MLP neurons of a small language model. Each row is named by its layer, matrix (gate and up: input weights; down: output weights) and neuron, and shows model dimensions 384-511. Each number is 128 + 24 x the weight over its row's rms, rounded and kept within 0 to 255. A neuron's up and down rows have the sign that makes its largest values positive.
Before each neuron's rows, "fires after" lists the tokens most often just before its 100 highest values on Wikipedia text that the model never trained on.

fires after: " 4", " 3", " 5", " 6", " 2"
L9.gate292 [158 124  76  90 157 116 142 138 144  96 130 139 131  83 146 143 113 123 119 166 109 128 140 121 138 117  99 150 139 105 136 152 181  96 107 142 136 133 137 143 116 111 113 106 153 148 158 147 137 158  97 125 139 142 126 102 111 131 190 116  78 147 159 135 114 140 139 154 122 101 101 111 113 112 123 179 146 136 119 121  92 141 146  92 129  94 141 151 109 156 170 147 135 128 123 104 197  85 159  77 134 128 138  88 123 123 140 176 111  85 104 101 162 159 119 111 130 143 127 140 166  95 119 100 112 112 112  98]
L9.up292 [150 122 153 124 124 135 147 147 126 120 156 128 127 129 142 135 162 130 131 149 106 166 129  64 120 108 132 115  77 129 137 116 128 137 134 118 139 148 102 122 142 112 123 118 145 156 134 129  94 108 126 146 122 139 152  82 121 172 104 146 145 150 141 131 163 157 131 139 118 139 104 122 117 119 129 105  86 148 106 127 118 121 142 153 179 147 110 140 190 155 122 158 185  97  97  92 129 103 118 125 132 124 114 114 107 166 119 111 126 111 136 166 141  84 158 124 141 171 122 115 167 156 109  88 137 120 145 127]
L9.down292 [168 107 114  78 151 115 151 125 189 162 130 139 117  82 122 135 117 136 133 104  97 108 121 132 145 113 138 157 164 120  77 167 130 152 130 159 147 141 126 106 122 143 140 135 105 125  90 164 136 120 135 152 101 177 149 117 118  87 130 104 117 119 104 173 134 114 106 123 118 128 116 163 108  93 125 130 136 129 150 124 176 139  92 125 145 124 166 116 128 164  98  97 106 125 145 118 123 127  76 110 135 110 138 150 145 115  92 141 156 128  93 104  80 162 125 120 141 103  99 139 121 114 138 164 120 131 100 118]

fires after: "\n"
L6.gate416 [136 145 117 127 152 110 148 112 169 109 111 142 106 122  82 169 148 175 117 162  79 137 122 157 155 100 104 110 119  61 114 129  99 128 112 137 144 100 128 147 108 112 143 126 130 164 141 170 132 118 144 140 109 141 101  97 103 170 144 148 135 117 116 103 123 117  95 133  88 135  95 113  96 124 107 131  95 144 156 192 148 130 122 127 111 164 156  83 156 130 131 154 138 125 122 132 143 158 113  78 142 128 159 104 103 118 170 109 162 134 105  73 146 140 177 155 104 104 109 118 123 121 102 142 113 104 150 138]
L6.up416 [116  98 173  93 143 109 118 132 139 137 152 137 137 124 130 124 144 116  67 145 129 144 179 122 173  58 105  91 146  99 128 125 108 116 106 140 132 109 140 149 112 117 141 171 126 167 125 171 155 156 131 149  93 145 122 110 134 135 127 147 120 121 112  97 130 154 149 153  85 129 148  95 152 145 101 101  67 152 159 131  96 149 156 126 130 142 132 175 144 117 148 142 114 161 141 130 148 204 154  83 133 103 167 114 151 115 148  96 116 113 118 107  95 157 154 108 106 120 147 102 110 125 128 130 124 155 149 131]
L6.down416 [132 168 114 143 105 132  99 115 155 138 116  81 157 119 121 147 127 119 121 153 129 161 117 107 121 129 115 130 144 130 128 122 131 161 116 132 111 130 127 128 166 146 144  90 124 127 136 158  98 121 132 108 173  98 168  95 135 130 165 114  93 103 107 197 124 105 173 146 157 141 115 117 100 196  94  80 151 153 110  91 128 153 100 138 143 141  99 121 112 103 101 143  98 130 111 136 121 134 132 116  64 107 151 132 131 127 139 118 140  82 158 143 111 182 163 171 102 140 110 109 136 156 114  87 103 101 168 123]

fires after: " 4", " 3", "6", " 6", " 5", "4"
L6.gate1245 [109  97 153  92 103 161 145 145 111  70 128  86  99 117 135 132  91 121 101  85 103 155 123 105  97 154 158  94 107  90 127 138 194 124 144 151 214 126 112 153 126 138 142 157 122 122 143 117 106 165 138 137  79 118 143 116 162 108 148 107 147 149 131  87 138 138 120 136 137 124 137 116  93 167 175 155 102 144 155 118 136 107 110  81 176 141 159 155 115 107 104 157 158 128 165 152 103 120 115 155 149  88 138 142 152  95  98 157 153 151 126 123 125 150  73 125 143 121 124 110 131 118 149 159 121  88 147  74]
L6.up1245 [152 145 168  81  93  95 131 138 129 117 170 126 128 141 136 113 130 140 126 112 129 116 114 120 162 149 117 107 136 118 109 110 107 150 139 103 163 136 148 125 126 118 154 151 113 150 172 135 127 152 106 153 118 112 110 169 153  97 138 142 196 129 122 136 156 129 136 118 158 122 133 159 131 121 112 130  93  99 132 160 133  95 158  91 164 121 141 135 154 127 122 136 126 143 136 125 119 163 112 102 148 178 109 163 125 166 123 128 125 104 163 165 133 125 154 134 121 144 131 104 102  92 131 129 126 126 171 149]
L6.down1245 [162 111 133 145 136 150  98 111 168 154 113 165  99 106 127 120 168 123 107 111 125 135  99 119 108  96 104 146 132  93 112 149 125 129 101 149 110 150 157  98 129  91  84 133 132 134  71 144 100 138 115  96 156  97 122 103  93 122 107 117 162 113 126 151  88 106 122 131 180 126 108 136 137 130  87 156 134 121 152 133 128 124 115 112 136  89 160 138 144 121 103 169 137 103 152 120 141 174 155  79 115 129 108 142 149 116 143  89 146  70 159 123 127 165 101 102 121  74 109 142 148 179 126 107 126 134 157 156]

fires after: " the", " The", ".", ","
L6.gate997 [149 115 116 128  94 154 114 165 106 131 123 114 143 140 123 169 132 103 150 104 111 130 115 168 132 111 133 143 107  85 101  96  78 129 132 128 153 135 176 159 125 148 150 118 120 118 110 119 100 131 142 157 102 131  62 161 142 122 116 141 120 117 132 131  98 168  84  97 163 113 139 106 114 106 184 124 151 108 138 101 153 117 114 136  76 132 159 149 117 109  79 111 123 119 143 122 121 114  98 120 120 100 145 155  73 124  99 119 103 120 109 108 110 146 122 196 131 154 138 120  93 115 154 104 119 102 105 103]
L6.up997 [100 136 127 116 128 117 132 138 153 116  97 124 157 100 125 149 121 128 113 118 129 155 144 119  94 124 101 154  75 131 163 116 136 112 105 113 141 163  58 129 121 135 113 128 212 130 102 149 161 127 112 139 132 124 129 120 140 127 128 121  85 134 142 109 107 111 141 108 118 142 112 120 107 166  81 146 147  85 134 131 144 166 129 173 100 129 117  88 170 111 166 117  80 129 123 100 126 123 168 152 128 119 150 147 159 145 148 107 121 133 134 113 111 117 127 137 160 118 114 128 107 114 101 165 144 182 155 116]
L6.down997 [114  96 113 158 130  94 150 124  80 132 133 129 136 143 125 163 101 118 143 151 115 160 101 123 136 120 113  95 112 102 147  65  98 128 120 107 137 113 144 124 173 121 119  94  89 136 122 123 123 116 190 152 143 109 125 130 132 122 110 149 160 118 108 143 113 160 133 152 134 109 118 115 184  72 108 143 131 134 136 134 119 124 141 125  99 159 140 121 117 121  94 166 110 141 160 129 135  91 104 124 141 166 114 104 139 108 122 110 144 134 177  88 133 123 170 143 122 140  98  95  94 136 115 129 147 122 122  88]

fires after: " 2", " 1", " ", " 7", " 3", " 4"
L9.gate1357 [173  86 139 122 134 157 152 133 108 127 158 179 101 143 110 172 114 139 124 136 151 142 129  96 119 148 121 124 111  99 124 110 139 107 122 129 146 158 123 151 165 158 118 164 157 160 148 164 122  86 119 156 109 115 142 131 134 153  83  88 197 147 144 174 138 191 144 160 139 105  98 131  95 110 147  92 113 153 120 113 138 100 129 123  73 123 174 157 141 118 109 132  86 125 132 108 163 145 127 120 121 112 178 147 121 144  90 147 144  88 137 145 129 101 118 107  93 146 148 147 142 109 144 153 153 122 141  85]
L9.up1357 [130 103 124 119 165 105 122 134 157  94 114 152 141 129  96 186 140 107  92 152 137 150  80  93  86  82 132  93 117  77 150 115 113  81 117  76 100 126 170  83 121 152 124 113 133  94 159 123 127 117 124 125 100 126 116 146 141 169 149 150 131 120 144 125 119 162 116 147 172 148 100 126 116 107 133 112  70 145 138 119  99  91 145 143 148 118 120 133 113 133 109 134  80 110 123 120 114 136 123 133  96 144 149 113 100 150 106 104 158 114 117 152 113 131 145 142  79 136 134 137 111 104 129 119 122 103 122 120]
L9.down1357 [187 116 138 131 119 147 152  70  89 158 145 112 125 169 128  81 152 129  77 107 118 174 140 143 128 174 136 139 149 148 117 111 141 127 123  69 119 115 131 126 108 128 152 103 155 115 133 135 140 123 113 105 144 148 138 144 170 115 129 143 115 124 102 115  95 103 122 122 125 149 168  99 141 151 111 172 161 113 123 112 108 125 141 141 136 123 135 174 126 153 141 145 142 130 145 146 155 178 117 112 123 130 144 138 141 136 157 103 145 108 148 154 151  63 112 105  67 103  77 103 154 134  73 149  98 123 125 164]

fires after: " |", " W"
L9.gate266 [100 129 114 133 125 148  95 121 119 119 157 146 119 148  91 108 106 132 153 174 121 141 126  94 105  92 115 141 135 137 120 108 155 133 137 122 191 135 101  97 148 111 118 173 117 156 129 140 134 121 137 132 116 174 125 128 129 134 134 155 141  84 137 184  95 189  96 110  84  83 113 141 124 128 127 133 137 120 100 148 100 112 162 103 135 162  84 117 155 185 111 132 126  81 135 123 133 139 129 149 108  85 112 113 102 126 128  59 112 116 140 117 122 161  96 125 111 104 126 124  92 142 119 137 144 113 156 138]
L9.up266 [ 88 107 169  99 117  97 105 104 135  66 107 104 132 130 128  92 101  65 146 129 110 148 124 115 129 109 126 123 127 123 117 154 132 135 126 113  99 191 101 122 174 112  99 140 130 120 100 113 137 119 157 158 112 161 128  88 133  96 126 117 140 114 125 106 100 140 143 159  90 129 132 141 137 150 119 154 119  86  91 138 138  81  98 137  97 134  92 129 144 149  96 154 155 133 128 105 113 118 132 152 168 134 107 119 129 117 126 131 120 124 167 143 176 120 125 143 138 123 134  84  88 146  81 157 134 138 158 101]
L9.down266 [ 90 101 134 138 126 114 160 139  97 115 101 108 124 165 122 150 113 121 138 165 145 127 143 141 109 101 118 127 106 118  70 146 140 137 115 133 138 180 120 126 158 150 136  97 116  94 149 119 157 168 148 140 110 116 144 120 158 121 148 127 106 107  99 131 132  88 160 113 137 104 148 144 116 149 122 145 140  85 130 106 120 160 121 136 133 149  82 174 116 129 116 141 135 117 127 119 116 127 156 112  93 101 130 149 140 181 153 133 127 136  84 137  97 175 113 100 135 110 117 109 123 165 137 143 167 154 134 143]

fires after: " (", " |", "–", ";", "′", "("
L6.gate1438 [121 134 129 109 122 114 128 155 149 108 116 175 135 159 117 119 103 119 145 108 148 158 123 124 145 157 115 158 133 116 172 128 176 102 117 131 133 130 166 134 164 137 171 149  74 137  90 107 125 145 138 141  99 111 133 151 126 142 166  90 164 138 120 168 151  67  83 140 141  67 123 131 173 106 101 118 125  76 109 139  99 143 103  84 105  68 155 125  86 137 128 170 137 164 121 144 118 151  82 136 105 119 127 126 116 148 112 107 133 121 152 126 112 116 163 142 128 142 134 104 108  98 111 138 104 159 129 119]
L6.up1438 [155 106 110 104 134 106 155 161 173 117 131 175 141 126 132 171  67 106 165 163 116 155 144 109  95 121 111 110 142 116  81 122 132  77  93 109 139 141 150  85 148 146 125  99 132 151 123 133  98 143 142 121 107 114 113 131 145 126 127 144 101 113 153 144 148 162 137 120 131 123 140 165 133 138 106 116 133  80 105 173 153 138 155 137 118 109 154 147 155 106 154 133 155 155 131 139 140 108  83 133 152 129 138 129  92 141 166  91 159 132 102 109 113 177 102 169 118 165 107 114 117 124 170  96  97 136  89 152]
L6.down1438 [ 98 156 108 145 154 129 121 118 131 160 138 146 104 160 136 117  84 112 124 158 113 156 113 139 116 166 103 143  91  89 123 140 143 142 111 111 145 129 120 173 159 106 161 142 105 123 109  94 128 132 196 118 129 133 110 132  79 101 125 120  69 179 149 120 139 184 165 131 124 153 157 102  97 144 110 146 148 120 133 130 112 153 112 111 119  59 153 139 127 125 185 128 164 137 167 181 151  81 119 140 186 111 121 151 134 129 118 119 120 104 152 123 105 136 127 130 123 100  88 120 113 162 151 124 113 121 143 148]

fires after: ",", " (", " in", " |", "born", " a"
L6.gate396 [146 130  99 147 155 134 130 129 128 175 106 118 140 124  89 134 131 126 129 109 130 110 141 120 145 107 173  99 122 127 137 138 135  77 158 216 107 138 173 149 175 117 122 138 110 154 127 125 118 120 111 162 146 143  97 119 134 123 146 120 170 153 167 152 146  90 127 115 162  92 132  87 122 101 113  87 126 120 141 162 108 135 126 109 143 103 134 133 138 126  85 105 142 145 169 129 134 157 107 149 129 100  90 137 141 120 132 133 168 141 101 101 158 132 135 131 148 134 125 171 103 123 116 150 111 123 155 148]
L6.up396 [120 154 116 128 145 142 104  94 165 154 131  88  94 112 106  98 148 150 105 147 123 116  91 135 136 120 134  96 130 114 132 144 106 148 152 107 131 108 117 108 114 174 117 103  43 148 120 140  95 140 123 130 162 139  96 171 157 133 123 111 130  69 125 160  95 123  89 144 136 129 140 109 144 110 175 131 142 110  79 189 126 101 126 103 116 149 166 121 196 154 131 154 110 135 108 168 105 139  63 113 111 118 144 129 139  93 142 165 119 133 111 132 100 145 130 185  98 115 135 134 131 126 123 119 118 111 134 133]
L6.down396 [141 109 136 137 139 138 183 151 151 119 165 125 113 112 128 176 152 148  68 136 140 120 126 115  99 138 118 113 152 133 167  94 101 115  66 150 120 179 119 151 168 151 157 114 116 106 135  98 112 134 171 128 123 116  99 148 115 157 113 116 124 147 133  97 120  83 139 122 179 143 133 130 146 121 150 181 114 146 147 136 149 129 202 117 135 127 102 113 157 138 140 125 116 159 111 166 153 123 127 140 157 127 154 128 148 116 109 114 108  88 131 115 118 160 142 111 123 138 136 140 121 123 153  92 172 108 111 141]

fires after: " |", ";", "\n", " ("
L9.gate1356 [138 137 145 148 137 104 149 110 168 176 109 144 127 131 144 129 103 110 104  97 102  77 121 155 145 132 101 106 119 124 156 138 101 137 154 175 147 133 135 108  98 123 112 195 122 117 105 164 136 133 105 104 116 101 175 122 109 149 133 139 141 113 133 151 136 143 124 186 108 140 105 120  98  97  74 164  91 131 105 123 119 148 148 134 136 101 135 120 106 122 109 133 130  83  95 137 160 135  81 131 101 144 139 120 112 137 148 160 156 117 126  95 130 108 114 114 106 133 104  81 129 112 154 105 140  93 151  98]
L9.up1356 [115  92  92 161 133 147 116 102 148  78 176 106 123 123 150 119 127 125  89 169 153 101 105  84 152 101 101 148 148 104 185 108 188 116 148  73 144 110 130 139 131 100 135 113  74 115 145 108 156 150 147 149 102  85 120 113 116 123  97 127 124 139 125 144 108 158 103 128 133  90 123 141  98 136 112 142 158 130 123 107 121 139 135  47 136 136 135 138 172 112 164 107 140  96 151 134 142 124 119 108 195  58 185 107 149  97 148 154 172 118 107 115 153 119 125 152 119 101 111 130 154 142 168  85 151 145 136  77]
L9.down1356 [145 145  97 164 147 113 124 111 195 118 122 159 153 110 133 135 116  80 140 159 181 142 103 127 139 101 150 146 135 112 142 102 119 138 131  94 140  99 114 142 146 149 127  66 122 129 169 148 141 152 133 108 136 112 139 117 132 150 154 148 114 159 103 126 123 122 120 179 133 148 111 103 179 149 130 116 139  98 133 134 115 140 140 157 100 155  87 127 140 123 143 119 113 143 131 113 111 100 163 124 127 124 188 166 141 103 116 171  95 110 147 115 138 126 139 103 118 118 113 104 170 140 158  98 116 146 147 178]

fires after: " the", " The", "\n", "The", " same", ","
L6.gate961 [116 151 143 172  95 139 175 137 123 176 120 108 118  91 137 147 117 104 142 124  91 127 128 129 146 157 128  95 125 117 102 123 146 101 146 127 163 160 178 163 115 108 171 123 114 142 108 107 125 133 148 127 121 151 101  98 164 166 110 133  96 125 115 147 136  97 110 145 108 150 136 144 108 133 161  80 145 116 129 173 157 130 144 133 102 132 104 135 128 109 150 137 138 138 149 149 103 134 115 128 154 138 107 126  91 136 117 130  87 118 108 115 106 131 112 157 132 117 147 132 124 170 120 132 110 116 132 144]
L6.up961 [136 130  99  78 123 177 125 150 104 152 139 118  77 124 116 118 131 108 135 135 139 111 138 115 121 107 111 100 148 113 100 139 131 116  82 120 175 149 166 146 132 177 109 145 150 193 145 135 143 173 117 124 156 117 151 165 118 103 104 120 100 140 146 101 128 147 138 113 170 117 130 126 162 135 142 191 122 101 110 108 146 133 128 118 109 165  89  66 138 139 106 107 124  83 136 130 138 111 119 130 143 161 142 132 161 148 147 116 113 130 130 139 120 101 114 108 123 149 135  83 137 122 165 165 175 164  97 128]
L6.down961 [125 152 140 128 125 155 177 141 125 177 138 134 150 113 147 117  95 117  94 139 134 129 145 141 159 173 144 118 152 166 174 135  67 152 133 162 138 124 128 128 129 137 139 140 123 135 124 123  88 129 137 122 147 118  96 120 166 144 115  97 124  87 139 124 123 152  95 128  86 139 103  80 112 103 124  89 136 151 139 151 122 158 121 173 161 127 195 141 173 120 155 152 108 136 150 149 162 117 101 135 112 147 153 108 177  91 165  87 121 141 131 138 178 157 136 118 117 137  92 117  94 152  98 152 164 128 147 149]

fires after: " the", " G", " The", "G"
L5.gate1452 [108 106 108 151  93  83 154 121 162 115 139 128 166 101 120 149 139 145 157 164 113 146  91 110  95  83 121 125 149 140 109 109 102  66 197 106 173 159 166 161 133 115 131 104 117 124 153 160 149 134 118 148 144 137 131 112 170 126 136 159 152 123 135 109 116 145 112 118 110 129 140 113 130 136 164 135 146 115 132 157 131 103  89 144 143  88 101 133 131 125 136 125 163 109 121 120 107 130 128 153 113 132  90 131 131 105 165 131 156 127  98 121  85 143 123 168 114 114 118 151 154 170 189 127 129 122 120 115]
L5.up1452 [111 155 155 104 136 110  96 156 125 144 145 135 167 112 155 100 175 156 130  99 149 137 112 123 105 191 108 119  75 113 130 127 150 148 110 178 150 150 110 138 156 141  90  93 161 120 144 139 130 130 125 123 148 154 156  86 132 119 134 108 149 152 156 127  97 135 152 132 118 160 151  89 175 137 109  88 115 143 145 158 104 125 134 144 123 115 139 120  68 129 158 110 140 134  86 144  95 142 192 177 139 123 101 102 119  97 154 148 155 107  98 160 130 128 152  41 101 146 129 143  91 128 110 109 154 125 172 172]
L5.down1452 [ 92  78 129 144 156 139 123 108 148 108 158 116 140 124 139 155  99  90 110 116 161  89 135 122 128 143 126 117 137 117 132 116 106 169 125 139 141 141 128 145  87 122 114 157 125 142 132 137 167 121  82  90 138 120 126  99 144 100 130 104 193 121 126 115 132 143 117 109 111 105  99 103 119 124 129 115  99  94 130 130 139 125 133 181  82 118 113 163 117 128 136 133 133  86 124 137 113 135 142 152 130 126 153 140 170  95 158 122 149 117 122 153 141 107 114  59  82 127 147 137 133 120 135  79 107 132 137  99]

fires after: " |", "–"
L8.gate982 [115 149 156 117  94 104 141 138 129  91 151 147  94 142 133 100 127 113 111 106 123 153 127 128 216 102 110  93 147  88 135 131 104 172 156 141 133 138 136 120 173 132 115 124 124 131 115 138 133 153 133 109 118 137 136 144 106 106 124 138 157 159 124 132  97 160 166 110 125 113 150 128 168 160 108 115 120  58 115 137  94 109 151 100 105 113 145 130 108 109 121 124 149  95 132 149 174 155 140 118 120 145 112  89 104 169 113 133 127 117 132 125 157 122 137 126 109 140  93  98 124 137 124 122 149 120 134 138]
L8.up982 [114 121 124 117 135  99 110 161 127 107  63 147 127 143  84 110 116 119 141 115 117 141 150 162  71 144  98 135 112 140 121 116 130 137 172 149 128  94 148 134 164 101 106 135 205 116 118 122 155 140 117 146 162 155 128 167 114  96 111  97 136 112 146 153  94  85  99 183 141 124 128 135 113 111  93  93 135 158 146 118  97 166 136 135 143 166  96 135 114 112 149 127 140 142 128 143 110 122 120 115 142 128 100 116 150 159 117 137 133 180 150 135 121 102 114 112 163 158 130 135  82 106 115 125 120  91 105 135]
L8.down982 [139 124  98 154 171  84 144 128 174 126  85 112 107 162 118 113 165 149 151 116 136 122 114 169  85 121 104 121 105 142  81 135 144 140 110 149  90 162 132 128 128 131 121 114 146 132 103 122  98 151 157 156  75 144 124 138 173 153 122 147 127 159 162 111 126 132 115 140 114  93 139 141  77  78 136 145 130 131 149 123 131 138 101 122 107 207 115  83 105 103 108 186 141 148 147 140  96 140 124 130  84 147 111  89 151 149 136  94  91 190 145 170 101 126  81 157 142  96 153 128 141 123 109 168 105 140 129 133]

fires after: " the", " of", " The", " for", " in"
L8.gate1331 [ 97 110 138 143 142 103 123 113 162 156 122 130 131 144  94 155 109 118 121  99 114 148 147 111 157 131 129 165 133 159  85 140  93  88 132 163 158 101 132 148 137 131 141 116 108 110 102 130 130 110 128 188 169 133  89 173 105  94 176 127  86 161 129 145 132 135  78 156 147 159 141 109 130 156 149 117 121  85  86 107 165 145 153 100 109 131 179 103 112 133  94 138  86 122 202 146 142 131 153 179 129 129 131 116 115  99  92 138 138 148 129 102  97 124 153 116 143 101 120 115 126 100 102 147 139 118 165 122]
L8.up1331 [109 174  81 110 138 114 141 163 136  69 148 138 145  94  73 146 179 148 133 146 129 101 151  80  99 113 119 142  62 134 149 173 167 142  81  98 144 133 114 143 111 130 121 169 155 131 155 127 126 121 120 138 119 129 149 114 128 155 172  97 115 133 149 114 130 127 107  63 135  77 156 101 122 129 115 105 124 127 114 123 150 117 121 110 151 110 124 168 140 119 127 123 153 153 143 118  92 145  94 128 127 136 126 111 134 149  80 152 113 111 142 102 114 156 133 106 125 152 129 129 108 106 135 142 153 112 134 134]
L8.down1331 [ 71 122 143 129  94 120 144 101 151 108 152 159 118 126 148 132 131 148 161 139 121  86 104 136 169 105 130 113 146 117 185 130 119 122 158 115 146 105 111 117 134 110 124  92 124 177 167 115 140 130 121 104 141 142 103 130 134 108 111 141 122 131  87 119  97 107 122 167 150 111 123 160 161 118 122 124 143 124 104 137 117 130 150  94 126 109 144 130 155 111 172 163 190 142  97 145 144  90 120 158 147 177 128 124 150 140 111 116 126 136 128 123  99  79 136 170 126 141 136 136 180 125 160 110 127 115 153 101]

fires after: ",", " .", ".", " |"
L9.gate1454 [ 75 113 147 139 133 130 126 117 153 152 162 114 103 142 110 145 130  95  85 188 164 129 114 113 108 163 166 107  83 134  99  88 147 158 100 163 162 123  93 123 148 101 146 160  81 107 122 121  96 140 146 113 148  96 127 135  74  91 156 121 134 143 171 116 110 163 144 161  96 147 176 126 119 110 159 154  95 163  97 117 136 104 107 123 121  97 142 164 156 129 154 195  96  98  83 126 138 124 137 161 160 135 153 107  83 210 124 116 109 154 107 179 141 128 140 120 111 135 106 105 141 154 124 106 139 151 174 112]
L9.up1454 [108 168 171 181 126 139 120 119 113 112 155 156 100 117 148 125 140  87 119 102 150  99 112 141 157 154 166 137  96  85 127 195 127 131  80 140 115 126  92 137 169 111 163 148 111 131 124 104  83 143 117 126 112  77 117 157 123 115 135  99  83  92 142 145  90 130 123 143 119 126 147  88 118 116 155 158  88 199  62 141 134 113 149 106 122  95 146 148 145 158 146 130 134 114 115 137 129 112 106  76 217 132 144 122  97 146  91 125  99 126 101 149 171 177 147 126 115 103 137 134 121 144  91 123 131 166 180 115]
L9.down1454 [101 188 148 151 135 120 121 119 108 144 174 119 120  95  91 145 116 140 105 107 119 133 116 185 178 107 161 109  99 100 140 117 143 140  94 127 144 126 121 135 135  77 119 152  96 112 148 142  95 130 126 156 127  78 105 111 137 123 102 102 117 114 126 143  95 122 151 125 116 143 135 105 131 126 127 144  87 179 122 145 141 157 114 110 149 113 143 125 133 135 157 151 158 126 125 151 158 115  87  97 154 137 127 123  78  95 130  86 106 114 101 133 136 126 105 204 159  97 109 137 142 134 106 110 177 143 144 125]

fires after: "\n", "born", ",", "=="
L5.gate763 [164 125 121 169 169  90  96 141 172 149 156 147 121 115  98 181 117 149 145 107 123 111 174 129 162 118 120 162 113  89 122 131 130 107 124 146 119  96 141 105 132 104 128 121 147 121 117 144  92  98 115  92 127 126 121 136 137 107 133 128  81 109 127 131 128 125 143 129 127 122  90 141 109 148 123 129 113 115 121 194 122 108 170 117 141 105 121  94 148 102 156 151 129 175 128  87 131 125  84 130 112 155 140 125 152  95  74 166 114 115 118 117 126 166  86  95 160 109 147 124 138 101 100 145  94 119 125 137]
L5.up763 [123 137 128 146 169 104 119 161 134 138 130 129 131  84  93 134 130 138 116 127 110 176 141 157 117 110 128  89 115 127 144  87 172 147 107 142 105 122 111 126 122 165 129 118 154 114 130 156 122 145 135 106 105 102 121 173 102 180 141 168 113 134 131 127 124 156 103 159  67 129 139 115 154  77 167 157 117 131 106 143 154 105 134 126 175 131 142 140  81 142 142 209 104  65 157  98 129 131 117 120  77  97 113 145 161 139 169  94 161  94 115 163 189 117 130  83 142 122 126 146 157 126 144 139 128 120 122 132]
L5.down763 [ 89 176 124 161 145 140 117 170 143  93 126 113 148 162 111 164 128 134 139  70 117 112 132  90 161 128 127  93 139 160 169 119 127 114 137 138 149 131 112 100 123 132 132 122 132 135 108 143 125 138 129 140 123  93 150 182 129 123 114 112 164 118 150 142 102 106 141 115 132  98 100 134 186 103 162 154 128  95 138 108 132 110 163 191 145 102 128 142  99 148 145 105 123 133  87 147 117 185 104 149 147 154 109 149 140 140 112 124 143 156 121 125 115 160 133 147 131 123  89 127 129  95 152 149 104 126 121 168]

fires after: ",", " of", " ("
L8.gate959 [164 126 149 100 105 105 147 121 106 148 137 164 122  96 121 116  96 154 127 122 124 118 119 156 139 190 129 100 114 179 151 112 120 116 139 102 101 144 117 131 125 135 109 120 122 133 126 124 137 116 105 109 138 104 120 116 130 143 164 147 147 131 127 116 120 153 117 123 140 114 155 121 140 126 126 152 135 141 137 138 117 124 108 136 111 116 141 186 135 180 125 116 162 112 118 153 137 109  88  83  94 122 158 130  75 142 123 156 145 124 133  84 154 121 139 128 137 149  95 151 113 149 129 165 116 170 140 167]
L8.up959 [ 97 134 113 139 138 146 109 125  95 121 126 129 161 128  79 118 140 120 126 135 136 136 118 133 154 150 114 125 130 112 143 133 118 117 134  92 108 131 134 145 118 156 120 127 135 117 119 131  83 164 167 180 141  84 182 149 106 163 141 115 130 150 126 132 108 144 121 135 120 165 130 145  95 144 162 137 113 140 175 128 181 124 132 110  97 136 164  96 138 105 110 180 141  81 134 123 139 140  95 181 140 112  97 121 141 109 146 149 123  85 150 120 141 126 126 130 129  86  89 129 126 138 122 112 107 115 168 120]
L8.down959 [136 136 166 101 112 115 141 144 122 147 125 151 126 123 141 141 120  94 159 135 188 129 135 145  99 171 104 122 104 186 150 139 146  96 125 170 171 166  93 120 143 164 150 142  85  97 102 106 136 116 108 111 151 131 116 117 149 101 124 106 137  60 128 100 107 153 155 127 100 134 130 108 111 144  86 144 167 116 106 175  78 150 112 126 139  87 119 148  90 123 141  61 139 160 125 135 102 118 119  97 149 187 176 126  98 114 140 149 158 131 124  80 121 163 165 177 166 131  99 157 129 131 143 142 114 123 133 138]

fires after: "\n", "ost", "h"
L5.gate74 [121  98 132 125  79 145 137 133 118 128 122 130 110 136 151 117 112 120 118 103  87 113 130 140 147 123 140 134  77 108 133 160 154 116  91 107 123 103 125 120 135 151 141  74 138 169 107 138 164 138 109 137 116 177 125 124 132  78 124  88 127 113 145 118 137 146 147 143 158 137 108 131 105 144 107 147 110 171  88 124 115 109 116 101 129 124 162 124 101  99 116 149 128 109 142 120 148 155 149  81 128 120 107 126 142 133 112 123 156 103 117 112 118 168 126 112  94 137 143 133 115 107 122 134  71  98 130 127]
L5.up74 [111 133 140 135 147 117 111 143 157 111 158 106 132 135 137 145 159 133  74 110 127 157 130 139  98 110 144 101  86  97  90 180 137 133 111 114 125 142 142 152 156 102  79 125  85 115 129 126 155 136  87  67 103 142 135 105 123 107 125  99  93 128 162 118 120 103 163 120 142 130 114  97 124 149 116 130 147 174  82 118 107 138 177  99 154  92 161 142 161 139  89 161 143 135 116 127 141 147 160 115 128 161 158 128 129 118  97 141 125 107 160 143  97 151 121 146 102 117 168  89 104  87 125 128  75  82 130 140]
L5.down74 [108 137 147 152 109 140 122 150 122 184 155 154 140 154 134 142 169 180 151 159 167 140 128  70  82 108 112 109 172 127  73 127 160 149 107 122  97 111 132 116 102 159 140 145 127 148  97 183 133 132 167 112 113 145  94 112 154 132 138 163 124 129 141 158 118 129 110 167 160 125 182 124 197 127 107 127 120 141 160 119 135  73 102 166 119 141 169 126  84 151 123 121 165 107 123 105 165 122 112 143 123 127 117 119 115 146 149 104 144 127 117 143 124 173 117 117 163 113 170 127 135 144 126 121 154 151 131  86]